{"num_key_value_heads": 6, "vocab_size": 15675, "hidden_act": "geglu", "norm_eps": 1e-05, "rope_theta": 10000.0, "rope_fraction": 1.0, "qk_norm": false, "init": "normal", "optimizer": "adamw", "beta1": 0.9, "lr_head": 0.00925, "schedule": "wsd", "max_seq_len": 2048, "max_steps": 5589, "dataset": "wikipedia_en"}
MLP neurons of a small language model. Each row is named by its layer, matrix (gate and up: input weights; down: output weights) and neuron, and shows model dimensions 272-463. Each number is 128 + 32 x the weight over its row's rms, rounded and kept within 0 to 255. Numbers have three digits each. A neuron's up and down rows have the sign that makes its largest values positive.
Before each neuron's rows, "fires before" lists the tokens most often just after its 100 highest values on Wikipedia text that the model never trained on.

fires before: ":", ".", "'"
L10.gate1261:063091175150143130142159146116106135158187120125171103118126096121090125196161068130142119118100138126204056076153119137133092128130116128104158138139054179176113130166146176129126114130160110133088151133169112148087172165094147128171057186106148118167126181168159123108134090141189103134134118167110059165151127109136104089196123110059149121105132080077137069180138116148131058129068163174113168156114118121177155196215100094132110200110069150141152146122097131155107128133127095122140119145114077138078162184133048173208140066126103171142115115099134101147132107117136166141
L10.up1261:095109135096131079133144078114118127180130122207132133186108207089092116130149147090130220135180118126142122150153149116190161115131119076116094136117115135106175139139155153149067138126185091164071117152118039081095150104133153122176092151126120119127047172202122123107123144113111077126162108166097136142158129103084117143157098111147129171152087122117124104089097119115119144076162150146106177113130125140090149135134097135125142168069118092138089138115063114105072183139096138136136082123081153198121132156127141147117168135132115148153135092116086122165116098067082130105
L10.down1261:107108058127121158126090142136132118118161145120109089128137087171171143129184105126111080101121110126119113114159098184111120143167159131126135092078100097151098129125096181124125150173204159196089073157168109159144077137067169132134157139094151145117122148182141111130095078113181185118187159132198121162129166080203140117171138154138131138166108098139117097113162111133122082079091160096141112114071147197103053190098185150140146166101150151154105163171146167155081194137190126154163108166139124139146158131177111132121168141141110140152109092192109192149146066063081133160

fires before: " ", ","
L8.gate231:129136113103175174126121122117136077120142120115160182182091110158144100116151146115076160132131155174127169137099105162193109123193139170158132142175141165153179061096113135074129146175160130148105114104115088104140198126101142148117091081132107109104149115131111155118073091133116113134120164072169137104100164135147130106113180143127168145104111116154137186126135180125062123159119087138106108152115158085129122162145089115094128176165130114108140116083078157137101080103145141076151177116172158096067135095132129122145198182144144137058086120157111141041149085127142065124
L8.up231:081176108119202150134162158134148079130163077117190147177179160061130109135149165125121173114160126194148120164075124102123075042122155147174126153128147109138114110136200147118114106163120109128177134047128087112137171119092115145045109107157139160139142147099115065156153152108095095082145082154168154128081099129115140162119101149097143179148145141146194144085134088144073144126080188159129117103131109127157101168157138131095134159097152081119106112131155172079105140108120162107148158214072106151172136119111098129177184124156141131176182218134121142109154101155077116079
L8.down231:130066113152101097165099092083155162130101160141155075207167142104150142187144091114156117150120153106097144141150161077113151177145135147137191123108136116154165099129117124151118187135155139142105118168068136055085092130177101183079107165096089143081108226135141142141149097114205065120104137103138083143106083087152180111148101136139132129119177154148144097170107126132139060153117093115151145164029070149109132130073142138163146148149143068129149090140107112115170147131182119109141132135176134144130146158097124142127147138120195131100184090162184103178140114067190113164

fires before: "23", "24", "25", "20", "22", "26"
L10.gate236:104123147169103143083085104130145032095136090102132106125143103183171139153096081105123068108101085116133119083196126137120133187085113135141116096141113116143169132084118161121123113088092236089117056188107183167126104171222143139108187122176098123137092105120163180107156150158105111149130178104130192126102104088175105111116163085145110112144137110181183130092148150107111178084157143162093146148146117146095127125103118084177126108107113142173130141106121120140147137094120131196080147163095117140113103144113136136095118136083183150161079114081167088032121152158113102137
L10.up236:131129096155122110122081120123040171133155104119118096099070096133188119136122136137142122085113180183195122084160134191070155108170195112087137100137116123118118130124156112149119107145147137118101127113173157105133136134158117125124108140101151149160092143137134124157143133081134091169095153152141125128080158143099141179091141151197129109135129087071148132055156090195100106121152070139162149151132140118151110157066153148156122083110116175122187141169098079038074128141103139134164143065098104133067114114109135087106084159108133109179141147120178126154094098103107171126
L10.down236:087092131127141137099150129099148083100133162117097133133167075158096080098096079071091049120101107118091123132152090156167148153124144137107090150144060150100091152145121143117194141138156143093128148114118129127129107131142130136118114139116105174143167136161068142159092159177094146109173192106147157120144107159108132178120152112133136128128176112192159181116153137093099115121188128119134170112170167152107118140145109134102111133177107087099093155082200166108144109154157119167103104110071125107075116110153197159059102117088072144060096102134148127144096077119085147171

fires before: " ", " C", " none", " revers", " aff"
L4.gate728:108152120190120162131126136120158161156178106120107131136165146147094137119117168168143117160107216051148134165133166113080094124112126078133137130169101095041147074150129173123156121151122110183148108144128088150123141145150132129132093158121130092117127207136085050186177145097103068090125093103142129101092165106107101073180067173150120114150134145094160093152127083164138091112105124106083156124066141147075130141100115143123182087129168182117136143109149154120163154144113166192151029168148113140134137116121134108159196141125134146160178137141108164095145171112216179121
L4.up728:144147162176123130132110140114169090182078117136069131190116163146070156134158193081123132200095132130176080157141086158061111113111114123155151094152122170114140089110128166165119175099174128144144179123089035105045111075186116101124121109096135082143140178126119075172160117145143078090108103120126046174098157093137164102117077162186152129124116171106116090116066151129087146149105113105100045135103142138165141081114158121111152103097107184121189166176123117091156156158136136136106141163145134129158131132152104158123185125054145090116119120104144204110068162097152167118
L4.down728:117113123119157115139157074156131111115164068131217161136076092138112122114087115169146138185165115172127109126228133074122104129095143059123173108137141154115169090044134124120090145107122084146155127137078111154141151143167139074087161080223135160138102133090119127161062080118141143107178166142123098146189119105158124106105100138112096123137108140159160143122098127127127139080155089163065086138113130163064130206064084135133087126155110135122128156101142161148098061105097097104118115142123120101114120150115075174139127106061122130139152089112120115150018127094072143154

fires before: "20", "19"
L10.gate690:099152110087085127130114119163157125158159198090118150157115144158155144096092117126119081101115127095180136091115170081090170128076141075128130160075090162106078126151095150106138102190071100136162128149129169096120158125145141184134152167061139131154141133138107120144205065102126164100153135167143108110171195142098123135112142097162170076117167139099064138180128153114098145102126110163113121105110197123176133180116072095115146126109115124061145140121114184151163075079148104139164069105060173093100133149114180101186137142143109192107161165127157169099186154168131114089
L10.up690:150139066171131162118062133139164078073140147093092155119126172135073100187138106126158158116169107077168054070140173129129173110057091087158126189143077146141168108113163132164143102124120129072160142107066142106180098166135172090115131118136106156084132127186173087142125053184108155069196151162154131141133130112143128091101120095115108120125067148134099137124135129183135106138142155136072134147120114126178098103091126126106134152170091132122165117116226105155115135181132120098128080120119150155098104156103143156153130113115150144129130153115137166156065161154105150064
L10.down690:164133150100162105140104099126110143118112178196135180148121124129099171115152095175110141188042201113170136126177130160139139121136124123119134112106104099191109179142145126146092076111158113144121158120139198187143126130166117142136147119103128094133079108052129176128172195119137175146096121066139129106143144160114118112186139135089137127119107159140152137096142114080082125102115173077108131178157115101059133152116141142093176144073161165093127198113077118117101094143085103107148087098129119202096110149126120067168099123148167099160104103136122120118119102157109157147

fires before: "ator", "ate", "ation", "ance"
L7.gate1035:138180129183105089147155165105142172186151092137130115131188109063088184161149210144150119143113125122126143118126111093145156132127072167117107113160129160079056132142125137181150124127118126111050085163150163123145176099134153166156119136165139166106144077156100170095134095093081091099136176157145089127082116080105128109132102159142138128103130132134131113133149134180165068151120074179156177124136183063067137079131108067104168126137179092118099121117107109167061189157114116152102146052113169118150107121101143155159150095145089142094120087143106109121095146117158148094
L7.up1035:162116114143097123140111154138081109115126084138174117098139073079150155121132183139173166142078076128138112162121060107138096125137109186155108116153090114094113163158159136180169142107100170066051109134171152121135175098130152131125143121127125141106145105129119147133126102104094134119108161141125134139057138153160158133158132131138134098149173169163172158116168137135129063104163068161151151065153110062070156099160129130048166115095177095115090077152109088171091146167090091158080178082151168097164101098136132124147138112107138085117116050125144110139063089120146110129
L7.down1035:159149070131107092178093128184155161095171108215131203138110051136081147162166127135125199129141133126087082155111171159109104132110121077191161116183106117098143146117129158169112148161143132178142129107140195132098095120095166185126158115115057105083170120140110094138117113167135200144116145118118163093113183164104206101156157141149133068123213128098102156141118118109146028102129090085080105116150135114084104157118137073067141125117151137082068131168172113131108075158129177143139139177100075067092167111112114149134126166123141123139074161099107094112109156077122108139

fires before: " to", "–", " and", ")"
L10.gate229:076116177132162140111162105140095170139151086122124122112173119142121140078117099186173071109122173110086111202149118172127156151140137124178081117156091139140140093096149168126102140136102108153138148157116062131166153098164104169116180159097161115132111094170105140136154129140174157121166155113212068158102121129108093149149067189152179118105150119167104090127103112091089127128080161145109155132161153146110073126119053152169110154119104123146115115116127127132118166202104132134086115123140089169132142147124156159091202075165148122080207105152136097139096109151101108194
L10.up229:110150194110111203116155109129111109134123109138123091061146088117145164117076134171179167097143133129122141190131163161148125147126170168144111154158158160097159111101066146109111157175067094139092124117158089144169110123163137152104105128124113141126149116166098122104120122141082158144114130062134092166064106149137119193118041160139163141021144132104111116138119091139041172157141092110154069155186156153155050106088097154178104097114148129132136133106119129139159203118083113147102119122127116111155142126110120114039202121156172060151161090165119103131158133167093161134
L10.down229:128098174096113144137166189106070169146139131112076133127127087160125164112106141054143168128162130100050091135122172141142097158151114092110112118147174120115100132152104142117109138144076175129136156116145149185136108111151170110148122127120146125134136167156171066086168162143159140128182151127163101143114123077128166240128145092101117134163104104126105156200144135169098102084175078149129131108182054124118085142162156153143165102173197119124063135179101130113102120196085130084100176155161122126101139134132134129148068165126158194156093149050153152092126106124113148130

fires before: "3", "23", "12", "9", "22"
L10.gate323:081101098093187148119107087121124121128114125140103169092131126154153119119150140126162111182162141134116110135107149117112135179139140159168155169141123144110150111135099109099036111139123123149097120224146135105104133136156114105116153141079137103186065115158124111174124162173102153117132157190138131169163140101134092130159122078124054099133121097136148138097143116103099126096100128118134234183143109129124115123054103019183178158120102136120098108131141210152083129121086151115104106115158177166170154140107109102093128144169069183143161103105194138202095159133144120152
L10.up323:123075088170153128100169086174101086120193123150201127140137111189142121165165128140169125083135142109160175077101176146114140095149179166095089101113119169041150085145126120128136094138135163144099153114097127096190142106126130150133168117168150123116100135087125108147145161150118066129086192129107130084114123114134117153112108046154170118148110140093153133074114121088147125154143101110057129096124120099144080199135104159162161121191119139148097117084015114126091101076130133134138131119103115167092121210060160149124107126111138152191135087150154072131123181140168128161
L10.down323:161064152119102163149114117101140162116130116126145179132132087130138156147131185111192110065093140081105140109136186109168115129134153135135122097166128084140127166150116130138083096139079142120094124055149102100142136129158156086143096109136101189122109106158107218125142098096092099114078104165140147111109140146119144141135140133145169154131100072080112156070103136156108081087133161065157070135071130102168149104116097143114143041071098120143134125143108142148160072184087062130129098124155108189142117113153160097117128151113157193136129138113161163114127158121140121187

fires before: "19", "20", "18", "16", "17", "15"
L8.gate102:076150067137132088188151074151154128137168146113123161135156166102143104095118141170134109175141145067102127148122197122179130147063122060162152153125109107080076099088146094126132142156105173153049189104124154149173123108164134128179116154161131104147111156124134132155117091121078108120171107099217207086130116149050100071127099125130128115108186167147142117125187103183085149148085151152133110139113176174099130151138126079106158133139089085102166174117142140127157153118132154142068037096122149144103103129108110127150146117088117164121155163141093122101132145150125147091
L8.up102:116140122095139103142110112146099138127145143147129124092093176115252081101169099169140132133112111111061107138124117140136175164105148067140113140127172085171124086091144129098110130089104170135107124118140111073177117132150131151156134187145162087145096095139085101090086112117160141122132083110168150130174102096101158140128156158125084113085134174080094144123146155146145089136154169108097077132123138147083131108115120089105135143130080113127136174103136075164110105123188164113129115151155150142111143111139085075181122110150124116083173113128110126066170162168133134147
L8.down102:072108112120102118102116165085178149091083133160097139156119104139079133126143145134137117162122124090160133180183117132117111144134132166166130132101165100060133106144133096120179089113138119106176066107114149166121124127121151129115100146097111125085110130102094137115122129160145127149055139091097136166111133221130109106114198133126130075094148131169184091098131108136095189112166124089096123154125080116163108095135212097143099145155125191116186117071109175172159107090134085102114128062123070160153125125077143104090121115156060149115041103107118185132075083115141118137

fires before: ".", ".\n", "che", "vis", "-Y"
L10.gate440:103121131190133202107084149121134170117151096136135147142063079184134130115199158194083141113098131058159135157092152153162140168174161146127187111152114125136142103125090194161150190092165122109186123095117145149129140132114157102106160103132123153143092164177112103075136155169134095104127083119107097088123169186150092144143121087086102132180153162109125125143203105109140102108139126111136100108155218178082106151140048094172108102161177141149158156109136155124118206175140108088108096091104128085179160091052094088108095206090166147126161130072097096154111132194170112182
L10.up440:104156116142118132125191100134149146103110135141185072096104142144137095120114140130106063077108055109100126157160070168083124113149165128117150074133051136141126126155097047120097144061173094127091153125139142135122154127151068068137097182123149139139130128158106146127149143188113089148136184138138130075108127165200132146174168118186115093100135113136111169046112122124126142143150143110134186182151056124157104187123136090109125152137134158153051147137127065116146138143124126137117113160118138138109106164168140087176139146053138135116125160105153093119056159075133173131
L10.down440:110119147127161147136150143152100143092077138132099171176163073142096063091114119162156154187150136137150131113127162136166055154065162169125102131141151179088169124134128160182130165129111071130102079096126168104120108152146138110184164106183135191134153133101090146198167134126144077142150124167142101182133147173185131142047144130144152145175129080177117117174137165112074140137145150099157099162125066129110088139234105157076087083118168175164141114123029187147059115168105106146133119143130114112125111101126131163122156113161106149200090113140111132108074112152088168193

fires before: " ", " +", "0"
L4.gate637:151082115174092153084116171085118161103138154182145099152114154084103145203162165160072167068063136135144130102149108185121123106093134112106094113113124177137085195136148140111087120064133133150145066135111070121166124143094115130213061145077170086123140085230059144102146110113086161111125160091127104119105146122137139151168151138152072142072120172038181165124158156128068141080140135123173120156187112122149125150086111063120149150121128116182125138155118110131110134169187170115141136103094125123159173118169089109091126178128025131183086112128147113113122109128104132127
L4.up637:177130107176121109140108136143104140148125118172091075093219133093110120150120112094126147141140111062134028105090154147186131129152097132182086137158109194126131123132121130203164120155077156070161101146091107027087155102124152106128112085101115107085135136116109094126147110181142113136121089195101098117117100075125126118160183146040064151116150138114121124129123143145110100102086112105104108142131084122119090160079126152073130115126145132145175106129120058144175165159116168097129140131087103135169136036119177100171118102101101128155156200136119111170149219109191150132
L4.down637:165112133099175174113155141137120107130081162139184172151075139064197106127179082172173099141138131160124172154142177116103119128153096145155166171108094136099081124137121117114123147164156062157070123095160154173129108160130119155181082131157095172223152107104137165096126163157108127113100195182143120179116119163138119168092096153111093124143113127126149174123123132176077115159165089154120051108111138168152104128105110163194113103112099138101101142120120152128113085124104105141190126070104131128167142135117105137104179239162151092095132029132145094161115157134103161112

fires before: ",", " and"
L10.gate361:182146168161123130118141155143129170191117131132073171101199144141110183132134086124120072102087133074096111081170144141137169172148103150110057158163151173167142084154090165108185146135131106152155095114147169140148111149170107197100196135106131144126144126098129098100174139155146110126137120124114125155112180068092128150171112154099147108129066133182095126177143115138111101060153079104121147097119125132120143151136146074141072107176145139123107129091150116167132112122074110109107095104135087158132100115106132113114137128124133161150162156079117094081132086162181120123
L10.up361:094096089145132136119116127092167170116093084152106106119129130118086088110073112170122148106210101121148165139076157106085109104142149103078169125157165050146070113166127167124069166128072140169146103162144139188111157122168119143143091118137113104137150100111124047101121119099115080161102133130109126145101137177145088121165056112142097150176155180175159122120143194157110119107132109091141143126123149197150082167108110089211118128102110140127096122135123143214070136113136125137120052108122128128142080128075092095150175128095154070064145070167104103134106090159105132146
L10.down361:067159133138179086094114093116123161106134124113088136121162118100062124079162075106151154128113133132129115164122185131128119113120060118108108136183149120123156177141063114177118135098122155131125135162099104104170083071151113172100178140122154163126088082092184205125158121190098135130145195128122089154111155136182108053179114124142166108150045082130140098085108150104115068113154102146094113112134096134095084121102120117104151082139096140185067115150171125106154127095149090087140075163141135127082125185113166138136086109153152169124128176129111138101162107146151065172

fires before: " by", " in", " to"
L10.gate542:111122129103094160100126134063152118165154107119146101175109135124093179131137100234128119125121156134121131110137169132152112123141125097116150092118146150099158061175105129127147129158137120128113110130095073113161215157102178089150152108111194158114102170205100161128142148124121117096120056159188155093146156147098115101056096176062151092093126119148141136148080100147103128142076095110127166080165160127159063077142118126171151087108133160128147131154140136123115168163144141183146145099127154135127104109125082113155135122115098183118126144118185140133130133128149099171
L10.up542:145103109152099173094166191097149106105168165142122154119113121130168136111133163177136171097074163150112137136134087121167120097120084173121111133115187081116142095183113121149148176095079120102105144112118077159115146110093111216157157133117168158070121100193134102118108138127170105123138122105179136115045138154095130049109120106086173143093105151129163103180165113139124100109076173107160132117167127087158080119170160153185176112103138157163159093177148133143153154190152128157158204160088118183151113134128075129135142152161084161133101125076122113142100121131120091107
L10.down542:160117099172062110147179157115111132162101139139119130123099148069140094138078077108134160133171125134160116147059151157137124108120103113152099129179170048066130117113152099166100165145105183120167114087125104181173091196157142133109161094143096103120104167173128131128126117120113134139087119136181132115135142105210133209176115103145089112122166125181098153072097171129108136122111093105100121151118156120150123194134180130188140112100143153151150108154127129083080169123130184134112165110112151065166065118125179132081140159084098129070107143145133147139124059142101173130

fires before: " |", ":", ";", " |\n", " and"
L7.gate211:139132114111098081094097069117139126131197146177107120119096092068090170116159117147100105162110094156153132092102095127149129171092199116083113121160168088122127155180200140076144141130132136182132127104176128210122144124133067129156099124108161170143128134160109105138121143154098120168094163115125187074098111129129119160152148125133137053109178185137110080129171166144138152122085126080098142171129143142209149129112050094163066145154179136123181094077134146122159100122134094130124120097164102127109064117189143147140115119119094136091102060094174088165101135213151144158
L7.up211:072120082067107113190076167135146107107162122113124109154151126104157147148129120181103143140180087118128125126147172106141139166113183130105151173132083145175152178113109063151071203177136078151123117159132163142111139076046115056081111175134091128130154141141140112129165157137148175172144094136130158108150131102095121170128187088147105132120140118089097140120150136077157123162083088135094108140110083151066187097104173152149160103094099139235104070114164147178067083085124148107109100146159136090147202112112129150165170089119118106159066174083087112134155079133096110117
L7.down211:094108123214123100083125130137107080114153149134177135101149120123166103109152116116125113121095159134169144146125138176151134095137171161172115141133117095098048066159090165138145134123103172058137165056120145105232105172136149153132153132175143123098142093103078131119077139160111099085084154113133135111134159127146118060036084087110120136099112080175208121150103127164100173140126134074076097138109138130138150126125093185118089148096122100074098137144140096156137070134131093136134156127123102126154110150102123151105134212108099131109102112145151103128138140097135183072

fires before: "6", "7", "T", "5", "8", "K"
L8.gate296:103135151161118140125080105075132093129125133139096118128096121141094138073118121126178103092188161090150178165123135187092168049156061101147094138138160048118069150127135092107155190155144146101054091105124153128202131121168147105116126182143087098147134141123137145120101095185095167160132142162124125136062142172085106104062087159166151144136130103126092139127169095109134081111115156099176190109149126249148128148143105135127143115097115096091109119126145108108154094116119098108142086125129156105130185174136146126117156129125142110114141172159068205130128150175121108119
L8.up296:102190108166081116064134075151122118109126108140151094148084103154079132097112144112143113102208143135150089145138146188095099111166125155091110090144182140150071174115124136135181163150144128095081080134076157119194100124144125136168157106161076118061112170095157112104085148140093158074124083160093097151071122134151148085065110147183096154159153128115094117070087146135108173128173141111143151132126089161160127164148111147100153059129102104114112147156140106122127127141114153125138107131168116119086115136126095094092167107095105132124149179110122132175139085118115138092
L8.down296:211130104155132084151124170102173152131107118125138192129110145115186127119166176156145165165152179121153073114127154157168105092109165112077135137160112140168108129152150130130133083157147111177125176141142142146108132178097146133177163119131147134096166118109118099169129115139163151132136125097152104145179147138195164103153182112164094112146190160160183086124077116092057107150132112123101113149136148116169165158111090140080093105118145129101091133124144094087136130109144141144141126074110101104150154167109157134134161141114121123118138167081146085134140112055140157140

fires before: " ", " —", " Republican"
L10.gate755:137139152119124150118153131145149162151158128168109147097078143135111065151177168180094131104123138154132115143132153112102080115167158133189137078119090147177079127100132184143143096137122152140111195099143104073115114185151133099137147150083153139126103147126135141164093137145134134155117146126096096124159150096061139100111060146145121099115069127076187083191166113108137146127159113139093145170154180156130132141087077041087105151187077120132147120172070187118116094181218147142137115132092159104090162135119092092128115081141084093093094125120158164089080179118151176147
L10.up755:118144098096122143147123123078181155142072168052119097122147150130136137130135131150110159160138134091092111107141137123168088095083165208102090145179093166142112158123103167118103146118105120142116109131041193061081139114172152126146111151181132072164118186135105068104136169074120151142061135107067097140074144137142114120146107154161150186027182131130140103066111090073066124107101112107086148122058126108109120192111146089091080146158127183120113081140164172112142106164129143159162105144101062098159142116131178107115224105125096103084104150169127155161089154122137148196
L10.down755:128111179092090174135078152143142052137165141111091108136098095132105165115164113142100125094087120184128139145155140122080109134140128125146157105093149120155168081045070086166163090114170141152126178158119091119149128113085141129130118085082141146099160100094133130104152083146148097135111166132155181128156170144098166108146104141150132136159074126100144184171128094131159158137154145140149141161152088150098107063102148197117187153098133034100152122149086132108159160104162140103090128120123151080114121138185142136127087145133072092125167154189083121131105091150100146115

fires before: "9", "8", "6", "7", "5"
L8.gate1034:086098117149101098150134141106148107179191131134164070065173160095107112120119086207147122141184190078178127151155102167140131099092103182146083177110122104098122127106128176051122139180007145111057090157135101135132139142121117097196127112102136139136110126114102157090150159110040097066113095122089151110116137145164047125097118220124113127154090091181120154126116076123189153166074074100162148155098093192138141121120105140161154104140153118116112135133149146158137127097073169167130093138118143173128157130104140103129084164108104147193122137199147156122140175088071167064
L8.up1034:091126105135134105133154142095143136087131140154112132153105166119089162108118147107133149109143140049130114176125172083170161060103079163155142144092117155094157171164122124112107134148146057112187173143104162159086135117083175144085117079178076114101149158095213087113154134142126195186103070105163093076137094125098120137112091169149190158128136114211139158145120171094171155088132088106130119114172149145076136118160133147088160128154131119141173154109110123123178131084163114115181086110143154117128131140141119092137144068093152155131099153142122141170075114126139155113
L8.down1034:134098086077086083086124122113132076082104115144109166162117171118085094107085070156147168182181149088135081174104137087194153108067120093084141143125115189178120190104101069134103109130129089133130163121105154141156111061129080071143108121146089134162128151086089139115112169070158196123101111136129047107120170113121121103135186105143093139084128076145167091103112096139107125128141132097153166112165131160153142136119150113107126144150084153116107122115101156095158136068114117103209089166106159128156151104123080150094163150119098132163153167118110095155159095130069152084

fires before: " the", "|", " World", " his", " an", " "
L2.gate3:110127166116116129124187142134120148094135133181115153085080080123135148091140164153068101128147108174114204136098133161130174073114106152202074135091118185140089104128133119142112148083086181161079092100173077121148131099089129178187101120185147098119123114125101072125053103088099060160129124127131092155178114074066151122148099131170091158054178204155128154197135128158190107129091124092127113148126104111160078078130143167087112153177093146150147151122114124110068144121132135112101131148092160179079139113053126146135179140092085087150162171162149047150126135094112126117
L2.up3:151124132124085161130171156085062160133112105118113135193079146161124117111164136136117118133126158143126154117086091142100156119105183123133083186156098120076135171086100113083136107147113129106127109168137093149128118192160152103126188090112075059091156144138165148088111127129152136163158093180134170110140165099140112142126176099118134113105155133157063110135096132142107109115031079126108158163109142092160132065091125149128086149144092098102060119181166083156085116097132132146127102109172120147134114107071129179184158101088142155111136110095135146137140141142175070114
L2.down3:124088182111168127113147163175131125087149139103145106110143071099177087089132161131125081188173147142133173110108209117144156105166081158113123142099133120145143095158115124169148150066119171153086125132079120136147095123143100167122134107218167161086052158123044083130124154071171126097158147168149058161056136077074110139113108137167114134078107144170134173140128095149156102147213178115168116127152128130099163111122082092090130176166119226172127177113131110141132170109121197106165106168070114106095157104180104107103120163075114071129151126146139122122183146120050123078

fires before: "P", " P", "omp", "iot", "p"
L7.gate1029:115199179094119120076144093148125185086099141113142086129199149121075111107125125108141109113145169084129117117119142076149162098199193153057126142150144151139060156114109113127128168103077112164141152091102162171100072125113116131136130134137144083097113121127134123091104092083075120144147137136179172147118116093117139156134138159068109129095131108149117138085104082152151190159123064083129120158043131184161094143158139163148116128093123104148144134112104131071134137123168107140109065163067121144088136148169099144167071128182116125139117146111157118145175108139118170137
L7.up1029:124103154105141140077084141162119120085122146144136130096185172074058152104187113114190192163151161119163147028113151099134114153173156192146150210159120162144103088171131137146120176073094100121079156155120182136132070155130122097178111136148124198090071160127124096077112116144123123170161149090114169182120118134109141116150125137109137132045073076177106098059147108125171154154198116088164078156141095147206128115072151134121136095163130107111154120129087113117157148112230137127106126173148109186169121130163106124120114099143120111145086141047060088136128130177153094136
L7.down1029:157094078117144093116160107106144157157188135155099145130086132169153205161139109159154145139132164115115111046077162178124162139108073119149082115155092107073119129110140109156142120173139169129136152114152104178108152176131112158112083090078112108083189117145141087168138130143154198129159074118096092154151209163098114133099124075152099103153197175149172135128116157114117110157152141097041146162157199170062084108119094162055102077127114141086110116107161137121143097091114160161217116100118125086149195134096131172114117123139100114148137174120126065128096098119148161092

fires before: " of", " to", " for", " is"
L7.gate888:121092138115122113141135173103135128147133134105120113131161117113127136095119170127093148140168170137192090144184152073098143090148129171169170053083154120132138118130184201162130067138132114094192120128195117118124108150120073177144156124077146122085075170119122154116169185182091131123100140109156111108193163140147120170074115141068179052080085122064124181166157073162175112099112107121179149152093136104134102120119109078143090120116084151144143153116098127141172121160112148116143162080095104116119158138107174092117147056056124119148183146167154160138122041128137110166
L7.up888:099107152150190161169077169108118133110162127106143106116157129117098114116072103097079071083057118147112175156097084072144123108147112075081127107149117144133108074073164124069091062089157156126159100135183094068150088091137078205061155204152121135072164079110171128119144142103087051159174139116125161199102136156094126119198178061131165135079103150132130132151125166112119139116144084147213126124146170122137120166134112074098104144080202102125123167098120150142115170078143125110165135092122114133086101079108136092081162095144122125134205112122110134077149132150144108183
L7.down888:103149120074168052125131144106100129165112114176122105190151146178136123091132165143122103148144127162135152130115147159123148131088191139130142094138107140107121114095148078108095124112101161120111108139134169099110130122126081130091118084089112110109105121158112138113183158185153114073125097127148078100083075122112123117131098096161155144192112071156137164132136140080148152177134118121063177147079138129177110151132114153082171152142077115158083154178169137115181081133123124144156139117084099068119101080091163150146117122053095153089098079108106140120134081040100124189

fires before: " ", " the"
L10.gate401:081134145147043071088178097119153080174118135125184185109099165163166165100120105130159122104149097105103118012135115148150190096064072133142168122136118096173145134083132153100147118120049165118128160130111083114136214153103116109161094090110143142128089090130049146146113065111121148193124135151109141114121164116170105131101110129134080099113119111092147147162084104122146119123123202117172092140096122155109151077132120162125168080120068118152111172157124099164185165124068207154153149076131113123086111144153045127153127122126086104132120130126116139078101215132092179119
L10.up401:142145131133123150140088112113194094156125157150113143134047154108107118122165123163139138041102140110167091131146102128141113139138133159195135153111134151103163144121103123102148119094146171160158151121144064145182150123062163080180128125158082125078008163148095157166081083165114179133118134116123109108132147159164143144122076141160121071045095130091108118133151108097139188129137099109122120126101128148076101119096141123129147103158113156133109139158137121107165160138124177175030095149096137171125113114117119140167192108140126118134108150140105123094126174195144156123
L10.down401:188125154114115169155187110116097146180083129094164155150141165118102134144142110152119072135073086165105143108079180107160199112110054145155141079164139141083109056142143060083120141150095126149136143133136130139102151071128148095152160145100150188114231111126153134149158107120111130161117107155132173105174091147127165125101138151153111148098179124100164097094071138103119084097081120150169138134106147091181090144152203152139122097093103174122149088156151128072123120180171121222089160108110157073167147108149115142119136168153089035125130088142157128118126149125164179110

fires before: "-", "|", " Party", " Chart"
L8.gate511:092125149131077122083053112177122125209125126182120178170108133118155109144148121193150130119115164038110180160104103170093073166147158098175104130140101116087121115172115135110153132111106124094158116141107160139172145132191138112160110141099122115096093146140110100142118116148111136201177155128164162091178160172085106165150100116178145139119078116095121122085192124147129121108114199091085068141113173135121098138166068139125106150088112157160166186158116199160150154030127156158153167127132162124111092140037096152108111148196169124119144140172124121204162130161117197170
L8.up511:078147093166090107103106205160116144121138130139180157128125097096147034114099099181150122143184108105084128111080121213107022132093159140139206096134097180100098125121151121156150110124145169103139161123112135109144135179109060094136135144091111134089116142146087115095184149151154108135116113140110086117116139164098154066147098106156186113104049145163124145151160149195130117153160152077135086160100168077190132182123103072131134107152082113161093159136129095133170088079185097113133110108115150154122150212132067163165115147149109138089164163138146131164123124158080173079
L8.down511:139134149103095097110127117165153191083154119148145170078127084108149145181129115104168131136149203159161120231121190151078151112095126076075124127111089081140071133174129179131112143143145113124175119114149183156125150060167126082056095178142129095116087123106175152146148107132157084126097115115145124178117137177160093132183136158154115183142180134179116074150076147155147142114118096119166104125164151112131087095158203127093111192121184179170146192113085177133131125076095109145150137105118169183115116078066145101112147097157145110116136127104157159173143136140152045113